config.toml
n_kv_head = 8
vocab_size = 1024
activation = "reglu"
norm_eps = 1e-06
positions = "rope"
init_std_o = 0.0
grad_clip = 1.0
schedule = "wsd"
decay_fraction = 0.771
final_lr_fraction = 0.05
batch_tokens = [32768, 65536, 131072, 262144]
train_tokens = 687300000
dataset = "wikipedia_en"
MLP neurons of a small language model. Each row is named by its layer, matrix (gate and up: input weights) and neuron, and shows model dimensions 16-79. Each number is 128 + 24 x the weight over its row's rms, rounded and kept within 0 to 255. A neuron's up and down rows have the sign that makes its largest values positive.
A block is one neuron, or neurons of one layer that tend to fire together. After each block is what it responds to, as a language model described it from the Wikipedia text at the highest values.

L16.gate166 [125 134 157 117 147 110 167 139 155 128 130  93 128 126 154 136 126 122 127 158 126 113 121 142 127 107 121 122 139 128 140  84 104 124 163  95 142 119  97 141 147 128  81  44 137 129 150 140 156 120 116 121  99  94 101 151 120 119 116 130 143 125 109  88]
L16.up166 [ 89 129 112 135 139 121 117 112 143 157  95 144 139 126 114 109 136 123 144 130 126 140 150 135 117 148 153 121 124 135 170 113 117 113 153 151 139 129 106 155 118 154 197 150 123 134 135 113 104 114 124 156 163 113  97 159 108 150 165 122 162 157 142 146]
L16.gate227 [103 103 133 145 111  99 139 134 118 143 126 106 129 131 145 117 141 154 107  84 131  92  60 115 118  80 143  85  92 107 155 130  86 147 186 119 122 151 132 145 139 162 118 104 134  89 103  99 179 130 143 116  87 115 119 125 182 132 131 121 130 152 145  88]
L16.up227 [120 109 114  86  99  98 110 135 123 156 128 118 145 160 159 168 116 133 117 106 148 135 122 169 100 101 119 116 166 140 188 151 113 142 128 139 148 145 140  97  95 118 130  85 150 134 166 118 199  94  96 120 113 130 174 116 139 130 148 137 131 148  96 114]
L16.gate415 [113 139 122 137 138 123 131 152 134 147 171  89 158 124 141 148 130 155 134 128 132  97 158 151 101 136 149 155 139 157 154 127 144 173 146 126 119 134 132 150 139 210 145  75 158 101 147 127 154 130 113 128 130 178 112 124 100 162 147 117 139 145 174 101]
L16.up415 [121 178  65 134 137 146 114 128 127 133 167 120 152 114 113 124 154 134 135 117 120 117 140 136 132 124 114 122 122 121 139 159 132 155 148 104 122  92 137 140  63 159 107 144 168  89 141  88 155 141 127 142 109 122 115 130 113 162 142 141 158 162 139 117]
L16.gate559 [120 110 164 132 154 148 113 131 137 117 171 122 127 107 140 111 145 121 146 127 152  90 130 121 128 139 115  98 179 156 188 122  89 146 127 147 142 107 123 145 141 148 126  87 134 183 152 128 134  98  89 155 125 119 114 108 154  76 107  83 171 137 136 166]
L16.up559 [117  93 167 124  77 132 106 160 136 102 154 117 118 157 137 135  95  95 151 167 165  77 106 132 169 139 135 116 162 119 129 100 149 101 137 164  90 116 103 181 137 130  93 119 162 124 135 124 160  94 125 119 116 120 149  81 115 120 114 153 112 108 114 135]
Mid-number digits and separators

L3.gate484 [108 164 117 102 143 148 121 148 130 120 151 119 128 111 148 113  56 118 137 138  90 118 152 149 149 135 126 131  65 121 112 121 127 178 142 132 158 135 132  45 119  90 137 129 149 126 112 151 107 149 118 116 117 128 101 144  95 135 131 132  89 140 121 111]
L3.up484 [128 129 127 147 153 126 112 162 128 138 141 134 120 154 133  89  86  81 142 126 134 138 117 125 101 118 133 108 108 108  62 131 158 141 135 128 167 111 123 149 136 151 141 128 104 102 115 152 107 179 145  94 119 102  99 142 130 165 152 107  81 144 139 117]
Word-final closing pieces

L16.gate77 [ 91 114 148 128 100 111 117 111 107 161  96 113 109 134 100 139 139 110 118 142 165 136 148  80 108 173 122 111 136 140 133 112  99 142  81 119 140 107 142 158  95 123  93  92 126 106 135 106 137 123 109  94 165 123 113 134 118  94 137 172 139 138  94 145]
L16.up77 [134  95 148 150  88  88 141 107 119 110 166 134 104  98 107 156 111 179 156 177 164 124 112 117 141 114 139 140 109 128 123 143 116 143 140 137 159 117  94 146 160 120 114 138 118  82 164 157 120  83 127 116 143 104 132 145  85 117 148 147 106  93 176 146]
L16.gate284 [135 177 112 149 142 133 134 123 116 146 127 128  95 103 127  60 153 145 130 103 128 170 135 108 138 162  94  86 119 114 135 103 124 143  92  99 102 152 155  94 105 123 111 134 135  99 143 110 105 111 112 101 133 102 117  94 105 124 122 151 135 124 171 146]
L16.up284 [127 127  93 144 138  89 129 108 125 164 112 126  98 154  94  96 112 109  95 120 136 131 142 158 141 128 123 110 133 114 112 116 158 102 138 118 156 122 115 134 124  98 115 112 116 140 124 123 133 116 128 122 133  97 109 172 148  67 167 116 163 141 103 135]
L16.gate317 [125 131 173 121 127 101 158 166  87 144 179 115 161 105 161 150  83 137 104 125 163 138 101 129 129 104  93 131 174 126 151 137 133 124  96 148 153 123 119 145 137 126 119 102 115  96 187 162 152 109 150 117 130 124 160 125 117 128 171 132 151  89  99  97]
L16.up317 [108  81 117 114 132 136 129 186 122 159 134 176  81 104  61 121 139  67 121 112 151  99 128 116 146 144 181 133 132 163 101 144  88 142 132 122 123 137  89 101 143 117 136 147 123 154 125 111  99 142 161 141 147 102 173 131 129 116 135 123 138 136 123 104]
L16.gate681 [104  92 128 114  74 131 104 121 140 149 132 148  85 120 116 146 102 159 139 167 139 103 155  88 103 110 167 132 170 136 136 126 141 133 134 138 145  87 143 138 149 127 131 141 147 146  96 109  79 134 142 135  85 152 113  99 122 140 128 159 125 141 126 135]
L16.up681 [112 156 109 115 114 122 140 126 121 149 105 137 137 150 130 141 121 147 176 122 116 173 142 125 132 121 116 105 178 177 123  86 125  89  41  98 121 103 116 122 130  95 124 146 136 156 173 123 113 115 142 114 149 131 140 137 116  96 181 193 135 155 139 103]
Taxon endings and prepositions

L14.gate46 [138 136 139 143 103 172 112 114 123 108 134 124 149  98 152 108 133 138 137  95 120 128 194 123 131 117 121  51 125 120 138 127 143  98 103 118 161 119 125 137  85 116 130  86  86 115 118 199 139 101  92 169 127 103 139 133 136 143 155 127 115 106 115  97]
L14.up46 [152 130 121 117 109 125 129 133 108 151 137 146 110 135 115 119 116 109 139 122 149 167 156 140 118  94 140 132 157 114  88 133 122  80 162  95 121 148 126 113  99 111 135 124 149 112 152 161 163 100 103 132 127 159 138 114 117 137 158 147  99 110 103 124]
L14.gate129 [142 117 134  83 123 172 136 148 112 132  84 155 124 111 134 102 122 123 146 115 119 142 138 151 142 146 143 137 129 143 127 123 142 136 116 143 170  96 177  80  79 133 116 175  91 133 145 139 121  96 128 146 115 178  86 123 133 146 144 117 117 106 144 114]
L14.up129 [154 116 164 128  91 130 128 118 162 112 115 147 120 108 146 132 133 150 188 118 127 120 148  98 127 136 113 161 137  94 122 143  78 138 113 119 175 134 125 129 120 128 139  89 155 127 127  85 141 103 126 120 119 140 128 151 132 129 109  86 108 128 132 123]
L14.gate308 [127 159 105 127 159 136 101 153 156 101 126 140 129 136 120 127 129  72 144 112 114 114 107 148 112 137 158 111 130 110 103 124  89  99 104 174 177 138 157 126 107 105  92 111 145 144 138 117 112 105 121 163  98 176 136 100 116 105 144  87 129  85 127 187]
L14.up308 [150 157 108 146 151 116  79 141 114 111 164 112 162 138  95 109 110 141 130 157 111 133 141  97  96 156 196 126 133 103 102  99 117 107 126 111 168 156 101 152  86 109 115 158 137  91 122 133 140 122 134 112 129 121  79 112  76 121 141 131 124 112  98 141]
L14.gate343 [135 100 133 137 158 157 114 133 103  99 188 109 131  88 145 106 123 123 133 100 140 135 129  75 116 123 156 124 123 105 137 123 117 133 124 116 165  91 131 145 136 106 119 145 101 147 167 125 152  95 121 156 107 100 124 146 113 141 142 156 148 150 127 144]
L14.up343 [134  80 105 158 118 177 112 134 127 129 112 135 108  82 118 108 138 162 154 143  93 114 118 132 131 100 148 114 158 124  82 131 166 122 130 138 114 125 116 120 133 168 103 117 149 153 146 139 169 129 141  85 114 156 110 151 158 140 123 126 157 101 116 119]
Name-final token pieces

L3.gate238 [125  72 122 113 125 132 108 119  55 107 170 134 100 160 114 141 152  97 144 103 146  85 126 119 101 150 110 118  97 125 120 154 115 107  79  60 147 105 125 141 154 132 155 145 128 115 112 131 137 131 156 105 108  92 135 150 118 138 131 158  97 109 137 138]
L3.up238 [113  91 124 122 151 101 169 113 100 135 159  73 146  91 112 123 147  84 149  85 133 120 135 151 127 159  84 142  86 157 119 154 132  63  83 113 137  94 133  80 138 159 134 145  93 165 138  97 159 126  81 117 128 143 166  99  88 136 120 153 105 106 108 124]
Mid-word "or" fragments

L3.gate396 [119 121 133 153 133 159 145 103 148 107 132 135 128 145 147 123 131 111 124  88 153 144 148 135 133  90 138 137 128 132 142 118  85 114 109 132  95 114 119 153 116 125 158 128 151 123  93 121 184 142 100 168 142 138 131 127 106 112 150 135 121  72  99 108]
L3.up396 [120 140 125 111 149 127 132 124 159 108 121  96 139  84 123 108 138 157 116  90 155 183 116 125 149  81 106 121 129 131 117  83 122  62  97 129 151 135 139 107 121 130 108 158 147 135 131 126 134 145 117 155 114 132 117 106  82 118 185 148 110 108 129 137]
Colons in times

L14.gate192 [111 130 100 128 166 143  97 140  73 134 143 125 135 161 139 108 109 157 110 120 147 145 136 113  78 123 139 119 141 131 104 164 123 116 123  68  95 180 107 163 146 107  81 133 168 164 118 185  72 135 172 137 130 114 125 119 128 155 132 126 151 114 103 129]
L14.up192 [103 124 138 104 136 173 109 133 144  93 126 125 138 122 173 124 130 177 138 114 113 149  91 146  91 119 180 135 138 148 149 145 123 118 146 131  77 168 106 148 150 107 100 139 154 149 138 163 141 143 155 134 145 144 182 124 144 139 129 166 127 131 125 133]
L14.gate369 [137  95 132 117 131 137 130 130 131 144 125 109 140 124 182 127  90 109 135  98 112 136 158 130 175 121 189 104 131 116 157 138 162 168 124 122 146 141  62 128 116 131 129 128 126 100 138 115 165 128 137 140 143 168 118 130 128 135 162 100 177 122 156 175]
L14.up369 [168 128  95 138 130  79 127 105 183 177  89  85 170 119 147 146 163  77 150 137 133 162 134 117 120 128  83 134 109 117 121 164  97 134 148 140 160 101 141 125 103 146 129  69 121 124 129 114 127 114 118 136  91 137 130 129 118 123 119 133 183 123 138  96]
L14.gate650 [169 140  85 121 134 110 161 139 154 114 127 145 119 126 159 165 131 123 137 105 157 146  65 129 128 116  97  88 129  88  91 145 134 126 132 142 168 184 128 146  86 144 161 113 140 112 119 119 166 101 126 129 146 123  98 196 130 185 123 107 137 163 113 148]
L14.up650 [130 146 141 110 110 122 104 175 160 164 158 108 176 109 139 145 139 160  83  47  99 159 107 120  93 134 162 129 133 106 160 118 147 122 134 121 136 150 100 159  71 139 139 158 152 107 141 101 158  57 112  72 158 116 147 128  91 136 135 144  95  81 102 133]
L14.gate683 [112 104 182 120 152 150 119 136 158 114 148 123 149 122 151 164 119 150 157 104 153 119 133 120 120 111 163 159 142 158 147  95  88 146 198 103  95 130 113 134 133 128 117 131 151 134 145 141 120 140 144  88 136  91 125 147 131 155 151 117 106 108 143 126]
L14.up683 [121 132 138 152 159 148 152 134 118 127 118  90 120 117 122  98 164 111 130  71  92 103 142 114 181 109 107 148 145 120 134 120 129 143 118 131  95 152 130 143 133 151 119 126 111 149 141 116 124 120 136 114 127 156 120 106 138 113 106 130 141 149 170 140]
Mid-number separators and digits

L14.gate412 [142 113 113 127 142 160 121 149 158 147 119 135 114  96 143 179 149 150 157 151 145 102  97 137  95  86 128 169 125 146 142  93 144 165 144 161 109 137 116 131 125 139 109 134 134 139 111 137  61 182 118  96 115 153  93 106 134 151 108 164  83 142 114 122]
L14.up412 [148  90 146 170 168 170 132 133 122 110 127  93 183  89  78 138 119  90 140 146 128 124 128 106  98 111 151 143 123 138 105 112 103 139 114 145  96 120 111 157 106 135 103 150 134 147 117 136  96 133 114 110 135 163 102 148 157  80 157 166  99 115  86 122]
L14.gate452 [139 152 133 137 158 156 133 143 130 107 135  93 105 134 128 104 122 117 126 110 149 146 145 104  97  75  73 131 168 161 115 144 133 121 151 174 142 145 152 122 152 155 134 139 126 149 169 129  80 107 132 116 155  80 130 142 112 117 133 139 160 136 146 174]
L14.up452 [125 155 112 145 105 124 141 118 152 109 144 139 110 117  86  98 144 153 122 139  93 129  99 167 136 147 107 160 104 138 130 110  81 102 149 119 167 153 182 135 143 110 143 100 131 121 153 122 143  94 100  76 107 133 109 132 130  94 132 147 183 109 169 124]
L14.gate582 [116 115 122 183 137 108 113 117  73 168 113 150 116 143 122  99 112 124 129 150 145 120 107 140 130 108 121 133 117 150 106 129  94 106 115 146 133 117 126 139 155 126  78 130 100 126 131 134 110  97 169 115 144 141  82 102 142 112 118 117 143 147 165  92]
L14.up582 [129 158 127 162 144 141 161  97 134 122  85 149 108 108 107 134 132 147 108 146 175 117 151 110 145 124  96 129 126 138 141 158 119  78 160 109 153 128  98 148 152 181 125 148 159 145 135 128 110 157 149 124 108 148  95 129 140 140 145 131 156 127 177 139]
L14.gate696 [ 93 110 116 121 114 127 131 164 109 119 136  86 116 135 147  93 140 113 117 151 128 111  97 119 172 115 116 143 152 118  88 117  94  99 138 143 115 132 109 127  93 131 140 129 130  99  73 126  76  75 118 147 118 144  79 105  97 161 146 169 112 142 132 140]
L14.up696 [136 169 145 131 128 116 131 140  20 147 126 129  97  91  79 162  96 108 150 165 131 132 123  98 153 141 160 149 108 151 135 145 122 105 148 141 135 116 132 161 108 140 104 130 151 123 108 130 106 112 122  92 183 154  99  97 138 179 129 144 102 155 128 123]
Approximators before numbers

L16.gate71 [ 85 107 138 129 139  84 102 148 145 132 131 151 109 140 128 171  94 122 107 145  98 129 163 128 166 163 142 142 157  90 153 103 125 138 112 143 127 138 139 146 114 177  64 131 136  92 166 161 124 149 116 165 118 146 158 139 176 153 144 119 134 105 138 145]
L16.up71 [121 113 155 141 111  97 169 111 157  93 139 163 125 125 145 135 151 119 133 113 119 127 121 141 122 140 129 113 135  92 141 152 149 156 132 144 140 161 128 114 178 123 150 140 159 109 104 128 121 129 162 141 103 145 181 132 131 118 122  93 145 116  91 101]
L16.gate467 [159 132 129 147 113 140 150 124 162 124 112 150 101 165  98 122 147 145 116 108 139 124  86 140  86 126 145 108 120 130 119 125 114 148 111 128  74 141 170 126 163 141 110  85 120 120 100 136 131 116  79 100 156 113 162 108 133 135 170 118 100  91 117 122]
L16.up467 [ 81 127 115  94 116  98 166 158 121 106 129  95 103 152 148 149 138 150 138 132 115 130 121 135 128 117 106 118 117 156 145  97 117 149 136 155 135 128 147 133  78 113 163 155 124  97 107 124 127 121 151 154 164 140  83 102 143 135 133 130 169 113 108 111]
L16.gate520 [118 118  83 147  98 165 100 113 160 145 105 115 100 146 156 124 166  92 144 132 130 123 150 100 124 199  90 142 126 117 145 103 144 128 116 117 158  79  76  98 121 113 118 105 134 113 116 163  80  84 162 123 139 119 144 173 164 112 121 133 141  86 148 162]
L16.up520 [ 84 190  97 112 103 140  96 116 107 138 115 123 111 107 150  75 146 101 101 141  79 129 137 118 117  96  94 114 122  72 143 105 117 135 120 148 146 148 116 113 151 120 143 118 125 105 165  74 149 115 157 134 140  91 135  76 117 179 137  59 151 133 181 131]
L16.gate680 [115 123 148 161 142 129 114 125 146 152 108 100 108 125 130 128  80 153 139 134 145 104  88 127 111 140 168 130 146 150 147  64 184 115 112 114 134  84 129  81 153 151  84 133  97 152 143 127 114 102  73 137 120 106 128 106 104 141 149 123 138  99  94 130]
L16.up680 [136 123  94 130  77  72 132 131 138 154 116 158 113 180 125 157 129  91 132 116 129 126 144 118 190 154 130 114 142 141 115  91 120 148 136 140 116 140 136 100 129  72 145 151 115  83 156 146 116 139 107  89 149 106 115 143 151 116 101 159 130 108 118 152]
Mid-word pieces, mainly "g"

L14.gate69 [ 98 116  85 122  84 167 163 123 135 138 176 149 121 109 126 182 149  85 143 101 144 115 144 142 149 126 148 102 141  98 129 122 133 144  87 122 122 124 156 137 120 133  97 117 106 140 120 110 134  81 102 127 122 122 145 159 124  98 111 137 153 167 142 147]
L14.up69 [152 147 172 141 111 111 106 121 168 125 112 116 115 130  76 125 148 109 132 131 115 132  85 135 114 141 134 140 115 117  92 116 108 137 113 111 124 109  78 157 172 148 146 143  97 135 132 152 116  95 175 125 150 107 163 150 112 147 102 136 127 133 127 151]
L14.gate404 [139 134 117 127 161 138 118 137 118 110 108 103  94 174  83 116 141 119  87 134 107 154 153 134 145 116 159 116 129 143 161 138 110  83 161 172 102 130 139 168 132 131 169 157 114 117 161 109  94  80 129  81 123 151 128 116 115 120 101 159 119 149 123 112]
L14.up404 [124 116 142 124 130  89 131 158 141 135 123 125  54 166  99 145 145 146 107 117 146 157 124 119 129  95  97 132 145 108 136 107 119 104 191 155 126 135 113 110 160 146 157 103 133 131 100 161 147  94 141 154 101 153 148 137 170 127 118 131 135 110 133 158]
L14.gate599 [123 109 111 158  91 109 115  92  92 131 109 128 125 117 151 120 112 138 121  83 148 115  99 126 163 118  75 141 132 126 141 104 141 142 107 177 103 135 125 121 176 149 136 112 128 133 136 118 103 117 128  97 105 119 126 108 122  99 120 131 110 140  70 135]
L14.up599 [ 79 111  88 142 105 137 138 108 149 116 128 127 122 117 132 152 115  81 166 138  95 147 100  98 131  77  98 146 143 153 118 108 117 144 114 131 146 126  68 131 148 130 130 150 116 122  91 108 116 152 128 143  96  81 130 157 169 144 136 132 100 135 130 139]
L14.gate689 [118 115 186 139  80 134 121 127 127 152 146 107 102 167 137  79  98 139  94 135 134 153 117 100 155 102  94 131 107 147 141 149  96 148 144 151 122 115 159 139 165 174 116 146 131 181 141 125 129 130 147 110 110 147  93 165 133  93 100 150 147 129 154 119]
L14.up689 [141 153 152 122  79 181 124 124 113  95 139 133 155 132 108 136 169 123 173 149 137 167 147  98 105  92 120 111 106 137 135  97 147 113 136  97 122 123  86 100 103 128 171 128 153 131 153 101 102 106  99 157 120 139 141 146 126 128 175 105 114 117 114  77]
Incomplete word-start fragments

L3.gate150 [ 87 116 122 102 117 133 156  99 126  96 152 158 154 142 156 164  98 120 124 120 146 127 106 116 134 157 143 102 132 109 151 125 179 161 147 148 154 157  83 113  87 143 119 108 104 135 112  92 176  75 111 133 109 152 172 127  81  99  95 105 104 113 106 156]
L3.up150 [110  95 155 152 145 131 100 144 132 176 117 124 143 107 109 113 151 140 125 126 117 178  81 110 126 160 144  97 105 133 145 123 166 126 152 147 131 132 103 119 123 127 104 130 130 141 148 171 106 137 134 114 104 115 157 170 140 136 115  96 138 112  97 101]
Mid-word letter g

L3.gate616 [115 133 142 126 139 149 119 181 169 112 108 137 130 146 110 127 153 132  93 109 156 105 151 121 176 116 127 118 120 150 115 161 144  94 108 106 142 124 141 141 142 149 130 122 151 162 172 107 131  79 103 192 157 131  84 136 152 104 132 135 160 147 129 114]
L3.up616 [160 122 144 128 133 105 112 107 138 128 168 119 154 161 137 156 142 145  59 148 148 153 142 163 100 104 108 138 126  98 107 131 118  60 112 109 142 106 132 102 137 130 136 139 142 166 158 117 129 103 127 158 163 174 134 135 141 118 170 126 102 136 119 104]
"in" word starts

L14.gate79 [132 124 149 124 129 113 125 163  89 143 163 162 125 142 110 128 115  86 106 159 103  69 152 145 139 105  73 130 108 147 120 117 168 110 129  96 164  99 124 142 158  87 105 130 145 115 145 166 146 122 166 124 164 124 198 165 153 103 111 102 123  86 135 127]
L14.up79 [111 116 155 133 146 137 124 174  55 142 141 125 125 126 121 104 129  97 130 111  90 128 145 159 150 124 101  93  87 102 164  89 172 146 154 162  80  88 150 137 121 113 145 139 138 127 103 106 115 123 102 108 143 121 111 167 119 146 137 102 146 146 128 102]
L14.gate135 [131 127 142 136 199 130 116 142 156 113 114 121  89 162 114 160 134 137 121 135 112 163 120 129 146 121 113 162 110  83 139 124  78 137 138 128 121 149 117 115  92 163 133 118 133  93 136  78 167 132  88 123 136 132 149 130 134 139 139 139 109 105 137 120]
L14.up135 [160 157 123 114 146 118 131 143 100 117 102 120 126 145 123 138 117 114 124 135  86  93  88 128 161  94 142  82 130 118 134 102 153 120 102 117  97 113 128 116 102 157  93 128 167 131 144 143 165 117 110 151  99 113 139 161 114  92 103 100 159 119 123 130]
L14.gate139 [104  94 156 141 144 171 105 133 132 163 140  72  76 130 120 131 116 168 123  97 121 166 130  98 129  96 161 120 145 113 152  83  92 150 163 154 116 107  77 113 140 152 157  86 129 124 177 146 144 150  91 149 130 110 160 136 122 138 104 122 129 129 156 124]
L14.up139 [ 89 152  99 113 118 103  81 126 176 112 144 119 156 137 148 136 150 144  88 125 110 185 105 126 147 143 107 130 159 142 129  73 111 108 132 126 103 148 112 143  99 126 175 106 134 111 109 171 118 138 132 154 145 131 145 169 118  80  90 105 137 130 145 110]
L14.gate390 [157  82 165 153 120 170 125 172 172 111 168 109 128 124 107 116 124 101 172  87 120 136 157 112 142 126 132 142 177  72 144 138 126 131 171 116 111 132 142 130 124 137 112 171 134 148 139 107 117 118 109 139 120  96 163 126 112 180 114  97 157 135  95  96]
L14.up390 [150 120 114 123 120 121 118  85 102 114 135 129 139 155 130 132 143  84 151  57 138 116  98 105 146 101 132 134 124 132 142 145 132  98 134 124 117 113 115 133 134 103 141 124 110 113 136 164  75 124 134 158  94 138 123 128 162 130 154 122 124 151 116 150]
Mid-word fragments

L16.gate226 [160  94 142 122 115 166  85 111 131  83 115 131 115  79  88 102 157 127 163 125 134 158  97 131 169 178 137 121 144 120  97 108 138 106  85 136 183 106 132 114 125 137 141 106 127 121 157 140 127 135 111 118  97 157  95 139 122 154 137 125 137 119 107 143]
L16.up226 [127 131 115 153 104 156 131 143  91  88 131 126 126  97 116 117 145 199 187 158 156 159 114  93 133 141 110 151 143 133 166 167 128 135 120 103 132 136  73 123  97 100 115 121 116 123 154 120 123 128 102 128  71 132  85 121 112 102 127 137  82 105  90 153]
L16.gate337 [127 126  89 130 128 136 119 112 139 101 147 119 113 132 149  94 131 136 128 110  85 136 191 157 115 102 145 132 126 127  75  83 149 135 122 106 109 145 131 144 150 106 110 134  83 135 125 151 136 125 121 138 108  98 112 115 100 155 106 111 122  89 103 126]
L16.up337 [120 164  93 128 174 127 117  83 116  86 109 145  95  97 131 138 120 141 159 125 121 149 122 110 130 153 162 146 122 139  67 133 130 109 120  91 100 148 108 105 125 103 161 109 121 137 140 132 167 166 146 126 132  98 123 115 137 174 130 128 100  98 111 128]
L16.gate423 [136 139 139 146 106 210 108 115 125 117 117 140 103 101 161 128 128 132 138 129  81 121 154 130 134 120 103 138 120 139  94 120 121 155 113 118 125 171 120 101 116 172 153 164 124 107 151 163 129 154 168 120 126 169 121 147 148 104 140 135 146  94 142 131]
L16.up423 [143 154  89 162 129 121  94 159 135 123 113  89 122 154 147 159 143  96 170 182 134 124 144 107 193 121 127 138 145 116 115 109 119 124 111 110 125 109 151 106 136 107 140 136  81 119  98 117 146  92 160 133 144 138 119 109 171 127 143 144 101 160 130 129]
L16.gate698 [141 145 139 120 135 130 138 129 154 118  96 163 111  86 144 137 163  97 113 109  77  96 154 135 166 124  95 101 142  94 143 132 157 143 172 110 128 170 118 123 109  79  97  73 113 138  95 119 143 143 164 118 113 114 155 100 131 103 119 138  95 128 153 129]
L16.up698 [138 132  91 151 127 164  88 142 103 120 119 136 166 137 169 111 157 114 113 110 130 108 167 110 143 114 142 146 123  93 103 152 111 144 145  59 103 168 126 128  75  74 145 129 101 158 149 134 144 137 112 176 108 134 124 110 140 131 137 138 100 120  98 140]
Word-final name fragments

L16.gate62 [110 129 103  95 115 119 114 154 122 122 122 123 128 162 126 153 148 125 126 118 154 105 140 106 164  97 118 172 126 116 125 119  94 146 140 144  85 108 126 131 127 123  94 105  82 104  95 180 100 138 139 115  99 127 120 154 113 106 149 121 120 158 136 121]
L16.up62 [121 128 163 105 136 137 116  87 125  65 116 160  65 181 140 115 129 165  98  97 141 146 105 120 140  92 145 140 107 129 153 151 113 140 176 130 139 131  99 155 152 142 129 127  88 136 117 102 123 175 126  87 130 150 151 137 134  75  96 197 128 114 134 132]
L16.gate409 [107 135 102  98 131 163 157 131  96 140 129 129 129 118 123 132 119  99 101 105 120 117  83 119 160  85 113 124 154 135  98 195 133 128 138 117 106 147 120 108 111 112 138 129 125 108  86 127 112 109 141  97 139 146 116 114 128 174 151 156 114 137  88 135]
L16.up409 [110 130 122  97 127 123 111 140 130 123 150  96 152 112 109 156 152 154  73 116 132 153 123  88 128 128 106 143 133 165 103 102 134 123  98 153  76  86 117 108  99 122 146 111 114 120 125 139 132 158 105  98 167  85 135 118 124 119 151 124 104 101 109 137]
L16.gate493 [102 131 162 117 129 136 131 153 123 100 147 139 112 113 129 147 116 128 131 127 127 139 158 125  91 135  78  96 121 193 116 121 141 124 102  82  96 111  97  96 160 162 124 128  97 130  90 117 127  94 141 158 146 121 128  89 116 119 161 168  93  97 103 101]
L16.up493 [102 170 112 118 147 152 129 107 153 142 137 169  78  66 176 141 133  97 139 121 140 150  96 154  80 140 100 127 112 125 140 128 111 174 144 115 125 117 129 131 146 123 120 129  88 126 121 119 128 144 121 143 127 148 157 125 123 135 132 165 122 140 134 105]
L16.gate662 [151 125 172 156 138 121 122 183 120 113 125 102 152 115 134 143 112 139  91 144 145 163 123 137 136 103  89 139 130 147 152 125 159 132  93 144 109 122 135 115 133 163 108 123 128 107 110 110 150 113 150 127 115 122  98 146  96 139 173 150 157 155 143 119]
L16.up662 [139 138 104 146 149  89 113 106  91 152 142 116 127 117 106 128 123 145 137 162 132 135  92 116 136 104  88 113 115 133 128 128 112 146 114 146 121 118 158 139 152 193 155 171 140 169 165 148 127 144 108 108 121 119 107 171 160  92 160  87 124 116 133 139]
Prepositions after noun phrases